Part of a small language model's weights.
Training: 705M tokens, 5378 steps.
MLP neurons of a small language model. Each row is named by its layer, matrix (up: input weights) and neuron, and shows model dimensions 384-511. Each number is 500 + 50 x the weight over its row's rms, rounded and kept within 0 to 999. Numbers have three digits each.
After each neuron's rows, "fires on" lists the tokens most often at its 100 highest values on Wikipedia text that the model never trained on.

L5.up1998:526517466475489462464508488609492492445495597544398488502478486558487500583527539493467556542509535596445535562490559525485459590494435515530515419486471509465480525509417516509516534586528507472557539438516463418532522538520438491481569628445414462470541546535603480518491494551503518536538501450455533440530538528490527472537505452498547458511486451510472626584497505473438465519450
fires on: ".", " |", " of", "\n", ","

L5.up1563:528411467427510456508431475481495526503510548536468465560567480587501578521440463448449568543555544544490484517478310514622562456510567483486471425491525509516469496470531573509557566449499432466524525551527458587576481465503488450537583499439425531498546476414597494504472465595551533451557469541499443510528578427460477460538418340550504525527499430437508550487481504416497522493545
fires on: " and", " ", "'", " of", "-", " Mary"

L5.up2141:422518539454469581520474582436474579472550519506495461519423438464497525499366464568538445499549451527475498539550459466436512487540541520473483417385502519543470485614511419476443456462529437530502546498462485524475537505406451526485534501517504439466510508522428528456555503558493578527518491499528518516519509406619542493590480503503548444565459576545525539515488464515630392458445
fires on: " to", ",", "H", "h", "a"

L5.up1860:520450558457518399474525582507473431533484477614461565478473456567433561520399490512509522486473477436348498434503460480486546490497515539535487616555536513511479506516482461471415471525582478470503415526458568483407515441516591485512550568491461455520476454457467552469538561611511534505502477434452481445529530564536499467552479497480572503616442490521557516479517524463480527485486
fires on: "-", " ", "/", "–"

L5.up1424:613496518609429522470591434521535435393521436523433523535514491545442426397515489417566465512551487449506491516441496481451512535450543479545492528562431504527481500483424533385476515464544498441500521538572531515481618527530492539507597560514496427610476508452484489553393532587436486588494504377551453561495507554510513456443472518559540542476519465588518460525492521483469583536506
fires on: "'", " of", " ", "=="

L5.up26:483468531478480536449542453491511468407509450482456619484530514492514494464536456499516511587441533590516537449547607509454512584542585516541561420490499515441497455470469515526503453546466518420523500424404493511438519498415491540507524495460482522545560461511445524533522510466468443506554574528473392452560440522496429508448454515530419508487585367460539479408533538452412539464509
fires on: ",", " (", ")", ";"

L5.up1668:464494477520526424420520548437518550533485420504532620581582514512477572523500464459482429506502520506499483516503467580406500600547486510550532554453431471544564489459526531532433546532444651460489523590429533425539428539488587475493530595582472542483512477483588522524481562524458520452435492576557442473577493515412574469585509505536509502513470638436458496565421438548522480518486
fires on: ".", " (", " was", " to", " be", " |"

L5.up3059:498485508530496454520542530524473528413484541604547575501476555515465517498483540548446511443498510487492486539485405408492443513508543517516405435519538448488464489448460457479444541560551391499464418517451510497533547511509496532428515526417490449502505353515408541425486533507480605462566551439484437473599561479481497515568471475457488550494454417570504562515442522552569509444555
fires on: " and", "1", "0", " &", " then"

L5.up1070:549541506460472552550608482546569568554522431456446541472489465491558467545581532550516552550556497507549466526385492553472491510568510498501535523551539540520479480475553492518493409388542541430586480454513466522479468445474458543390499388482476522544489506459471615496499376435524542598458543439499510515502404625519474497428538562575460555522525517554508569490493465488386431579464
fires on: ";", " until", " (", " as", ",", "1"

L5.up2581:508531521521380466517452507573449522469440449516572508477481471452504481505488518508524453431471485497396481530513424430591549548482491485456525468530555629487523464625465582433508536467456387464491501486453411536469485553543506534578574467540586538541495510506500582547594469476418522522499435518477451531457516422454422549541475544514530461522515479472496410481521468424522508448535
fires on: " |", "s", " the", " in", " their"

L5.up2055:413495498546532563584521495427410553474519468424423473535453515477499497608360547466516456501542458495504423456578464489454514496496484469498377515417548465540497513531470513500573537492488553493550448461412568527498494497556496554538519561528448494443562504538446498490539540442555473478467548488516460429466490445463510493501453538520517467561562417461453520492438585478486495598609
fires on: " L", " b", " H", "m", " B", " V"

L5.up112:463533433572465535571463542459472550561517449598487497478457540456422558556462539507434482537424525596521508516442525491519532493459484450353499476523485456557526446613536498449468569439428448451476487527586572561550522571512514457573436497609583455448532432557433494487461526474577547543473506593526522469534449534529509494490460537454458445497484532460416547424463450445526515500540
fires on: "1", "9", "8", "7", "-", " \""

L5.up2353:575484479507493451591453465519522535526544495520563537495400544493553514506539469461445504534537440563551445427451657484534472531452485422505486507480552539421468454570534444427472519518461538500524598540506475460506507500483427453495414528493499476521475490441478515495478495573579447546494474434493544426501507471504405488507539444412489422423553434569417588526504520541513477548472
fires on: " (", ",", " and", "ro", "ir"

L5.up1128:499484498446438555555458448452534490487476483395450542369598574550581453495515512569402433540545426457458543506526483446487466523508518495476548533382528499501490484484573512483490350464524479439508463559508440501522394482462491449478611610470426583468518384480493523471540401528443500561527602537386559556505379484477469546474537465531551569571372421519559470494465521481598534432556
fires on: ",", " +", " and", "e", " to"

L5.up1518:514606519451415444501422438465545444496494537508418509478470468583559470543481514524393438447509486487559519432496522474528467455626584491515516479593547453484509534496496503530535566486472479514515502575502517513554553438494451476463444491570434548494595406461495468566500544502466499553471516522421452418503481505544420439567497482438411373635540514517438441613492496512532494433533
fires on: "'", " again", ".", " University", ","

L5.up2168:506481489558594523504510491562442554488545507587371480498567526501555509529421515627520404572461393443467454502424561406529379536456423520504455544487498587558530478520562531543472500511589511503569462520499525487514550592472471501510569437547497475493550458410580420543397415599442420545495564586472502452512477479534494449506526552544517474457589569497406602382512476456501479496522
fires on: "4", "5", " ", " =", " ("

L5.up2347:442540443490497583472557498510567435448477448552522472493466523527505504528422454476534582516443491458532406558483513472531564556459462527467436385512460599513450504492490508527527534469510504522454428417498518572458453435513521535418487495499528463452433405411421541490559595430529549478493462428644473452525351521499532487492500495420540460551563473437417539553449523399566484510581
fires on: " of", " the", " in", " |", "ag", " and"

L5.up2335:514517499448487533493460447488563476528505460484535416555501467444560480498496505483516475474482573531483527480446563496435592530509442499563500481496400453517439490535556504528489493454438567508562558543455493363548503528466448550569474492451506539479419522430523511603430592445526503526550435470607517527457455539508546442413470518515550545549558396573470358516460564535502494436520
fires on: " in", " such", " to", ",", "s"

L5.up1717:435507452531490545559503569395529419483548526529532506627440422508532436512443506509514487455504533470548438472497457562543486515540494496516537505449583497567468549516541486437481521439555502602461515559422502468525489509454425549547442475498525546515458496514495524451524449483519531433481511474550412537545473628362472477490553531487432537454540463513504423512487556533541484486484
fires on: ".", ",", ")", " in", "og"

L5.up2485:592431503566442548547472534561622458510448459517514420506550424485444482506478462550501415478524502528545362541477585505464443513475502577462506484486445483474436440424513534460517495430602556486457476514514450456473538495511461608509481486568463531439547593509556424521475455520619481563405547449410518470551427492472415542492603516501475478395481538569472515477537465487498458481424
fires on: " and", ",", " or"

L5.up314:410461501436436527508462467480598523499554472536505584455361515482423377480546519463489521480542458408485521542494491552418444583514375416473496466563538481586488461492417427563636430450498454449560483483549555520476512644512520487549479545561458513466467543430560579596519492471500600460582467390475454489487483552429498447507555470439480457477486386451528477443443521545557472469507
fires on: ",", " and", "ut", " However"

L5.up671:493500490589527499520495455508514508514448495558490534527507487615534595533520435412433420472430543580528487539526444509485455480518444439482511497426518529619512599536459379551484574432522434485465500545523583502417555432517441484496527416505514500508469556426439464403489547501424562560559560471486551435505540453485558474473512556448501544533510444453503516459513509572495522580577
fires on: " was", " is", "3", "ar", "s"

L5.up47:480483522552564508377503524400507413513472517450550435422524479459530410525418505535546448487485360432482415592543562457471457457459470494501499585449518503406518599494480481529501476525452477570422495534517491467434499542518389444535630445546541496520520512525502579568414537475485501500566547504510428465534530500536589568495503468511470533506510510500454511479504495505515447536492
fires on: ",", " to", " before", " from", " after"

L5.up2300:414517535411445454455377534463483430510491522479532403553513500417559454518461496496513544442526471482505429528400596490401442432520510493497438460460491523596409505543565462613456526498402521538422524505548500497404461621514494460548530500433496532501473476423524539513602473451488586451370457458450422484587493486521518532530535491476519498530506488472513519536464493513514516454520
fires on: ",", " and", "s", "il", " can"

L5.up877:542520529465496468546515453526593445491532516516459587573520443462587579544441560524385449538524509481580494482508498446511424457506489515514508468484570620459513480519465562546565472443495537404546492531494478444504401441513522497456520570574401455476519495459415517556535538458564530470454473480588441554537541516511556445537604528599569490538574569462510509540475494532567400511504
fires on: " was", " as", " and", ",", " is"

L5.up39:537439458492563478539483620476521521498561486420543576542520473491494556430464442496506416538478500432528462504491481576558471512536559554447498529510522543601527527546469462478466494391464561500452512463522537443427452432458516469548545536427589631454532498503473534568542584456500530515575500548461430481533528539405434587601504428452480506582517542524423472461413501460557519563500
fires on: " was", " be", " were", " and", " as", "ly"

L5.up2490:571504491519453389450515433481514489475504563461455509459595473510499505512554466579416484585554491409484620543527565460561383506468512500544471433453457509387534557428466602457563580566508521512521521427593491494565422495604478441436583522515466425544604435556439433420487480474453536555444545544476495593506484448542551525513473512600505510543550524538571534521527437450504491517607
fires on: "'", ",", "1", " and", "{"

L5.up3071:458543468425541499445542493548651535529477473506480512439581494435528465577406571468466474525523512584464515404540547469464474438483432488518584445572502573597403476454424474536502465487562502460502445445566501533448531552467469453595491540569567550474538444558466492535492526562539519411474470438456490521462410556530476527500511569497535550492474423503517493353575546513570526525402
fires on: ",", ".", "\n", "—", ")"

L5.up2509:505521518493451455481537402508548501469410440434478545509603525506536455572546478437492430454470548470454496547523458492478541491504554505487392503478524575430451542512463551510451599539539408467513586575459440530420500522575373579516464485552583522581480516503611472499479492451447475488518473441374481541519452485521495495590486452579543514529444530486474489459586506550517449453421
fires on: " in", " for", " on", "'", " the", " of"

L5.up1477:448539570528489547510499516428565408634483501517586490538469520539504479460536503519446442492408428466534606615486518533494439486502436528488561476482485565436510498489536490490546489550455509466434496518429620478419428533463551569537455432550504570542502441491495503551465542635545506531548491529601533465528566554531502469409539459449579571467539495494476516599493467441432458456587
fires on: " to", " and", " or", ","

L5.up436:538476363520456481458457411495580437550418486475498507539497476528524503529485505482488425535446559492506421546423499534617504568496526573480578526600508549497554498450527484498547402472498516463524552564467549494404547564483456587493546495570499534559484573486490440380467508541440552612578524505466585470527482535503500478511613462572427460537526513531478616500442515503485530435474
fires on: " to", " and", " or", "'", ","

L5.up2223:515565638467469530498458442521544478436508494427497560472462460437465457571515435535517539549482505643529516570398463421555497506552590502492471535523534508464488431536535427522512532447557539430470493471468477447461602478584433431479544546464599439550532559569499518480520461476478540502458523423468516554446426491510574518529495520539486571592498509573559499431433501489504477470414
fires on: ",", " was", " is", " which"

L5.up1564:525618487484537455447482439459485510597573506408622454548546486517481496504493456512522483497454512430561572422329529532496429461489473485623565582528459487455490517539491457553475494555545458471499464505551475535504529417597616445464543580524514505497521373522466506476493516550487507419495368476508463495423540462554462522513462575486539516406495502452428476503538596491389500466462
fires on: " to", " in", ","

L5.up2315:431546567477490466396415492441520525440522466546487505569504569576496514515514507535523433511514439525482523563477470470453472497458579541515597505445547510451587488457453487530513409545530468531643616519490518529640490501474484600614492492625462506520531450526534447466510551513496548460536544544486447555467474565553465491414454488389449461569502451529564543558443561460625510549513
fires on: ",", "'", " ", " in", "—", "–"

L5.up2007:461463521506534440468508397568550437540488415592475625477516420555534538464503418566524550477565479511599429566563523434516565482469537469552514542581523519507564539464531556507534511504568494412514580469512455518442514462486396417535382396480537491509526475397435475509381487533498518450426580547584507494467425569596356527475460428439526456443544497441461521479607456514576543479537
fires on: " \"", "-", "\n", "1", "on"

L5.up1839:496471450512413463478428487497498450522466453504532448497532574454488593484377559543455540523544541519364494435662475491504608562518509569428471459506535475459558511529479443454420447521535429492526460470538455489552485423489499533535613647528582532566440495534462445559525452458461487505470547447462554509433451470515450612484469569500537467484441474574519555549526556485590483540446
fires on: " and", " =", ",", " or", " is", " are"

L5.up232:587454480454421411622496471500379463519505517453420426504435490471533395430577516501512502501582507548505603509549528419481433500474514518509516401466476542472553582462493396483482531550494500463479492626463463426610604477475468432435493506549547583571472495499485495559505474459500507499468537573428539537534546502553446470527552460402466506483488513513509518511431522457495421485476
fires on: " and", " with", " was", "4", "ir"

L5.up689:541539519482521462434510489528455547539467541530477451426422523505500481462476461453442455588513525567553555579542511480531490551561450468493540495484559539525477409496659523601575583508441456571396454472492456510453531443567523536445496368459505466489493393553509461574498524466463538459452476476461488552543563476484509452475499526468587441455584567560487500515538477498547429534490
fires on: " B", "ik", "ing", " to", "^{", "ant"

L5.up525:438425434630507433419513515483532529389535614469521460507486468543532552500460517492530443492525527555527534576568487554510506507523504486472499540483506536419323407512351591439501454510517472482458467576526472513475455480476476549426513585446393420552424547502397424535506501584411605380541465451494508466497508573550519470396540515542615497495539442481535516487418445482485411508503
fires on: " of", " ", "2", " to", " is", " was"

L5.up2510:563572421504547531509478547490527480560482573482505545468535529505563437528500479624375506493532589496431542453467453483544506473547345539487476519398512483430528533567495480475349373491540495539418489407443449437480452499532458539621447467458458541541478486427479510460405404513439533498498569518531584524491428493502504495503428531513561487540420458491425457504487549542624478485522
fires on: " B", " in", " Ph", " |"

L5.up1522:577474593503589467430521497623508520646513467540419561597504544520513532483457426533501450506526470548486494404513529464466537511437429541474516476489428387499425463544593550453502437542475469418559494477528614438409443526530540482484491576483470466458569484520440504492476562556569561568414514465503408481496524597477494482506357456520477603547399598514456525508437569563454566495485
fires on: " K", "k", "K", "0", "i"

L5.up1285:569534454480503508544530467496535505510517520406501523492618463497523581456497474449511518499494528499504559473452454489465557528507548541569481559510397415486421535562380486415525472544470456598491468472466418533488494471398555504477434498483409502535501486512581490503564452545489501487510510533529467463501533479520490396418463497459474467486504524444426482478507550588539456522486
fires on: " of", " at", " by", " with", " from"

L5.up1963:521568501526460488511614466544481571489452601496559490473462645385516414549494561415459460482455483472486491520506464488618537442465503471520484418469396495501473594503434564504491395551460557529503524489446474498472519493538437549617539442510467414526522485408385468471460576511359472471520401583581525481419458488439479543491463509496501539464531400470483494527398467443448419495491
fires on: ",", " in", " |", " at", " Stadium"

L5.up2130:474572481564509472491534433465421528494432504386478526549428461459407559535537447349546465430539412419472477417482593472492571518420380468437534385515517481476494560541486420471476703467512507574418490528515571465402408485481553438491580495592509487560490514479532523499400537454516500539545487451507551524566549483568553524578527522491462472541509539537485479456535488420533492521569
fires on: " was", "'", " of", "l", " is"

L5.up2203:444442558512486524456580532430433405539583463506495612528501538532552524576487524562495542554609599639541456423540528502522509435538517555538493432481492534473506492505438509540374470509619551461508511426430471566582544525499529489446530576490362420455550455481519543480486528558476615495574480419496493483503493457553485492495567611484465487580555535589489508518545448496471535471461
fires on: " (", ",", " and"

L5.up2259:537451500515544447505492465430588517524448477563440522537481482434454514536507501545536484467501376470474450517503470429516486596474466504497472552565519393493521546487584575471490600469493496445412491453558527550369544513537526454478577452518451582525479494462514509509487542613495530504418508542496512454496435537487555623487512521520450446489568569468639441431538420617499526514513
fires on: "'", "0", ")", " in", " |", "\""

L5.up934:433472518449537496488558575482526559478467492625525474484499445544483517640480507530397497446490614582422486558449485522504480496520529516593465545536638403548381492510446518474526532453578425450447445510604512538499495508569524534503448511533461543489572505419608489455428466484570558523495533492553573454563462496543503577496564465512506533378550425569484461575436486541499430462532
fires on: ",", " &", "–", ")", "-", " and"

L5.up723:421526554456534473502558548490541555592484468475372557408418472451564512566471444473507541511512454506472465550507449519557545583543499470543479399455516509581440585496508491417480484528562684469434445522437531553447537434564469571553475535476520438519478549488459521442548478476480523441571520509514427618526445477510529541536499444512504490635468531420620635507508496546453448515506
fires on: "2", "1", "0", "9", " made", " have"

L5.up147:585523489622498390483463562488510502390532605476496474425453473548541421482528465464591426397451559526554457436416588561504470565548620527477596454560490413523507364462474489484533496462462538560501470506501367463568501466430582493456518495544509503434504467599524513549485540508507522483407468484397548489532501387468585565517561493455565496520497520523553482403475664484512482502428
fires on: " to", " for", "bro", " |", "w", "cer"

L5.up1439:434518504396516420463534521536579442441569572523474493532580492532503467406567502493591463477526480491453519573443499523520480543539486600487447451436517484487533559514568569486575508544551482491460575494514467549424582401530429526566528449404516469504468510512467503473501442494442476502505648536537543459506501494471536483509522528465473474561572527539555522519505521465554491541547
fires on: "9", "2", "1"

L5.up2515:480418479476569453522577539459494532459487579478476452539449560370431489530422545426426601462417501521505469581530394505571512535484511555479472547487555526461534562509420474462480509479493525427477535511508606510436446517435591459510477583579479587484448413535482528550514481515498516522526565527566410561539563501522541498533414497482585518617531579542503526476492557558385493584446
fires on: " of", ",", " in", " a", " by", " for"

L5.up2374:553566530511455515561579477600514512428456408512482506479524411532566494421486444520597438555461494488492474455443413529577573492496467577446579593550517494585442448521498513604523530496471465425497506460492505434410495530539482557446436489540461445490460478430483513538504421540536459441614490467587492554428474474407413519480528481528407529580508426500474520535519541498532499548416
fires on: "-", " due", " (", " for", " as", "s"

L5.up571:467533541507488542412513525452405437503458523417558523525520531456402411503532502479482520498575557527519464445459489557545413430541525461551414363516506619423414527593472576504359513514491442532502500416514427569458521466512593540492500500442493450502442453448510561484500511459464489449487470516415370523467431506538409538560537476535544466506436508431521584468530564534416417618490
fires on: " on", " in", " at", "on"

L5.up1910:473436533533510432419464468497510513495500490536426599452452556558608511519558416439456543488544419587497504424517510506525483459538601411520438433523516429527604487369514560461451501472442518459482426477464524539390419454445464511538523489599523508513560438503447517529376494542544565563415468492473603507564527502527471451447543505511351382513553535482604581499535407537561482466462
fires on: "'", " only", ")", "ly"

L5.up2343:441510493520510573434469456499526483464484501545537484526539525493459544469542515449479517456507523478515509502585522517453536461566550502467575513459462495465553504512464513477521482573540529461461544583549504511525536536509414539531522526461518414553453504468479487503477585481534493434635523481551482605465564509512579469464477449484484568406431462487457493525515522502568497437437
fires on: "2", " to", " as", " became", " into", " become"

L5.up1172:491450558536548533502518531456456551489518486513470554593428376458510565509484511504577511517496565549499456555443539580429521483476481442461478510481390572533460416493578561450498526516492538484467483522493421540467453522560611471510608511514488503436539450476562494528462541474498439465479538579549442435460534483497597479468493572515499477536564585430479606391509455517428478474499
fires on: ",", " to", " was", " dis"

L5.up535:531539546491455508573506557426470439532523488602526529470430530507561477461509563492482438512461502459396493498376487500400416455509368391459489533522444495531452490508353503513529505478452471494577558474558502376545552585561576532518523452467462530430501398523483476499506577477512534498373543573566503488458500467524505461371504529477501596575563404511483463474622450558500438548480
fires on: " as", ".", "1", " As", "-"

L5.up1514:491403549500554392536488467490553494451542551497554382541477505428417472469517522505397558526497475516464526473404554513506495520523531595522519642509394476508444475571504455501587525462452445538491549492630528438502542532533528422507516606505541547449525506488407547446466480509532529489513447566535512498555444508489529539467490360490558435552542477462424494471586523521478539585494
fires on: " re", " Re", " In", " over", " in", ","

L5.up3029:486489461423459560501533415501513392512538527496524458559578538526520508531459457409421566519551555474453532467415452517492494486550531569554434470470448610491518514544503482438395513400548474437532535491397424503416482472448471520581487530566453533513420544499489543568597483545445480464563543576402452487546509453507488579466437489479541512532481532505510505498502464492416575528545
fires on: ",", " the", " of", "’", "'", " "

L5.up1575:477480487532538513569524471498510489508456450519504496542493452501477496515633477519526543463484491564432471548549529496510533512517647556488393480546488481455447613361516465484447444458536509536463477501535459555477516464521558443358494459490431521491507471490525519499574515483572467443460445493560502551369465475517505497521454523504492474445507480490499445481554475483620421554613
fires on: "'", " and", " of", " UTC", " at", " place"

L5.up1207:503541583525543497569519604513557447424529561487417564487559474497520539487527446435475389547567535479510459442571487433428382524487535463427545469533496567528509382528457516607527556535438547459508492549569544484533420583598458484443527455551556485503424419565451592443434401411480510416391443592547398565493474529576506484482524523472439489467549494454500461470436491474480515455564
fires on: " was", " as", " became", " and", ","

L5.up2441:456468477547548499482518376516484556478614495548633495519536458483436485561493415472560477530442469550458474514558562538558472471537565582482497540495521525413435500496557590525544474476473507534481561491555515400485554503558455497487432524559549521542429462489496492476539490527413487573443555489519549529499423494497468565467495394524469567453476522508427544552517564405478438462399
fires on: "0", "8", "s", "'", "5", " G"

L5.up2396:487355522584523482429508518530553517499514499490484591518473504476604518517476507607484445474585486452607491495451415433430459538447424458492470507529486580506514430468457501537434470382453502518502506512460607555405486461505549538484504512447388484467516459589449533462426476457517528437509439461537464463497469434453499486375492493515503457457527539578527582556478476498459437474515
fires on: ",", ";", ":", " of", " and", " or"

L5.up646:492406548516495533431535535535525399462496501502505540531605442578511545559464516507368499519513504429531493514549568531445428526433513451427452478454495492563519496536387489484521456473506534588516453457499534604408564508564512536507507535525544454436470543496501473507506551467521498515438459458497515525481496449522435517493514385470454474498428452444526523500536484476478409572454
fires on: ",", " of", " than", "l", " between"

L5.up1810:466522594512518493535501373530465368491407443520490463415496451481480489431523593549444369541574592509447497421639477525438485465462490528521524540594562427479459584429505493524460423491466412416486494408513438456529536554519498494416509547535512506586531530475435477504526388473508543438512470585489484518458502482522522533545432517516465510532558361510546504532442524606462508534436
fires on: " and", "s", " or", "N", "aged", "ars"

L5.up3068:502400528584590500449559485488444536528519571592430529525503463454501459503481539526465430512489493487480418459535452441478507547538541554537471594482439547461485563567434531426489531425447553492405427488444570498409550531439409558592459436538460595491451523491488444411411531554476527523489479451440466489544544441527452498465494509460543472519498532429464500417580490419517502581459
fires on: " ", " v"

L5.up1951:557410555466559501605496519396458490467508506547538509532583480494437567523450538468444497502598532506465571516479519486493481423497485486470470570497477558524435559539539577505519470547539517614498494580474483498460467441485501512514516539530492542598525496487360539458491422553505564574493549485527537454535510391432445521417484501467462490540448405485428503600520531501402493492489
fires on: ",", "8", "5", "\",", "6", "7"

L5.up2113:463517419504527492490524551505495483424393560559543494584408552421428543615462404459500552495511546493438423560454481468503408490488510529540402523525469448537512542446542496509454552457543435506484599511509521463500463566504592464519536497471493534528479400464433430537485364572520498477508555461536542459516430447452453519509570537465460445414471532555500487473565502533490354521493
fires on: " and", " &", "/", " or", ","

L5.up2707:483494450473489479504440491466590494522498592587430421541513465437504459525476472466554523374519520554540452423512553537426489521462474499526554477439556504394542471461525553516500519496532432428526496427470497520392524411485476466525496370581459433547443420563511503480591484565485421456553538460589537542487523522558426429586470522478537492521602526472515489510503495571538420526456
fires on: "6", "4", "2", "5", "7", "8"

L5.up2346:514496463570523466365534543372446493447560489399460462522507402554481519461512365520509532552570444508553580455556501521520444482536526535519498435479544539536546566488541541502498471534492470392413424578545440489445462555526511474447443484493465509519439477490469531563496580476458530540460475470449520432420478496482429404459370505446465417510536523527501572523581601473469446461481
fires on: ".", "'", "ag"

L5.up594:527553530501547483493563483574464520532542388563507476477428461490458486527545506517538503513497479439530555555497450478509460533479484469591421480492527538565479569454524464498561523442504489497456548459511483435590574538551433422443458508428521524463510417571534546536533488516426492517554567524494391511500473418525507442370492490521483463437544490428446424599568435458512493612404
fires on: " Y", "-", " as", " el", " Ye", " y"

L5.up2821:516537488521470547500529477563491486473496499520516440465491482505563464503506501520490530409497456458408503477476424508601466464534460576494557479510403590464591555436522565521505483568556531528521486427560438459495638490545591586545473524490456516500529487495543509626470529545457494464518473533491494496532466441506443547437517590495493509507638452466600489531595549557557474492519
fires on: " for", " and", "-", " to", "–"

L5.up3043:449562458505420525452525600562524466499560482464519430608408498525516500550415594498465469436409497518510513470558468488515524406496601515552469479546467458560482525489514503537568482533508506422490508502550496473570575497458473581486543633522577443372510557498494496454539460501502643572508504534517494459476546443554526506529481512539530496578525497505490477589481560456588529536429
fires on: " as", " \"", " called", ",", " the", " to"

L5.up1819:563486549504494547488542488452572480435457515545525467513525540540594462511543466445467476478500626509465428515516444567494436552445511585518470468490513511462451512561454500507511511448575549543486435530585486481551466527477561569562510442590469452489458512566548435465490571534455480588497510568418498488517530523550477568392456592481436564513509554494425495499566491512600437405424
fires on: " ", "0", ",", " (", " Award"

L5.up2488:521536438495496436480506403462421478389601454525552497549471560539464438470606508480456525571519478420491663595498483495640571498461467507546602533506398586549471484502516439427463471510431418562545502487506454447502535579515533555497591568483551408476427514491514469523504586525573557609475481574521485528581578535512451548519416511472544479527423464447440532514513431496494504539481
fires on: " with", " to", " and", " in", " ", " of"

L5.up2149:473447534410533510520516433564518420473529499472456536532560492500624516483536504426716503470493394578601473485412462491436471503481496537398539436487473490506428504551426445400472463549464480396515498482461461528404482558546586559546610468442517536544537645438579536505523527523492483488567548526523512537479403431444517523496421550485462534490471464533549455447576512569507520476551
fires on: ",", ")", " in", " (", " a", "9"

L5.up2888:461493522457484444447576491484492502423540424428495509486512592573586584449500568536538446464483541464453556524556411474475547458499535481478515451512555482546487570478519508466566459504492570462498462497535469510412518455555501411519552439507447571505507470469475486498473442520614490490601474500502431482520518520542394492417500591533475506459549425473469491563569536552513535517449
fires on: " (", " ", "-", " K", "1"

L5.up1469:491509452524444486502555416591565522407433517511531501598449491537469526480474395525506520558527492542537405480551388534511497470526532518469424485507505500591524497482580536461446455561520420544540489597517481528464478451452560499480464499407565476515531436539439539510560512428561596566468539508493493482466583468586429592471413507418508417513435553403538568365552545460517444479481
fires on: "1", "-", " ", "2", " |"

L5.up2564:510519518391484469485498430555514547496512562583558396463515491506539466560534578568492477502491492565484538533419640474454552554398506554619469450533418476465494574417519548536483465513531409514570485500576546459523482596549500497545587570474502559506558434467467532556460528492484526485450441510551463546487495431480480470478527490455474554411519447449452570542580489484512436559574
fires on: " United", " |", ",", " B", " Red"

L5.up1464:483563661518479549592416533560469515465461473410500393545498475480576566486493481471480447611436495512431517545430371535479492487463473487397562512396552431494461497638467436547539482514466454433678497466608392463466488491532430514471543528500570462531445572504546521417536393553515470416389456485489540546543549482477462478481369461525576512499581466568443422518496491525476505607561
fires on: ",", " (", " was", " in", " is", "mad"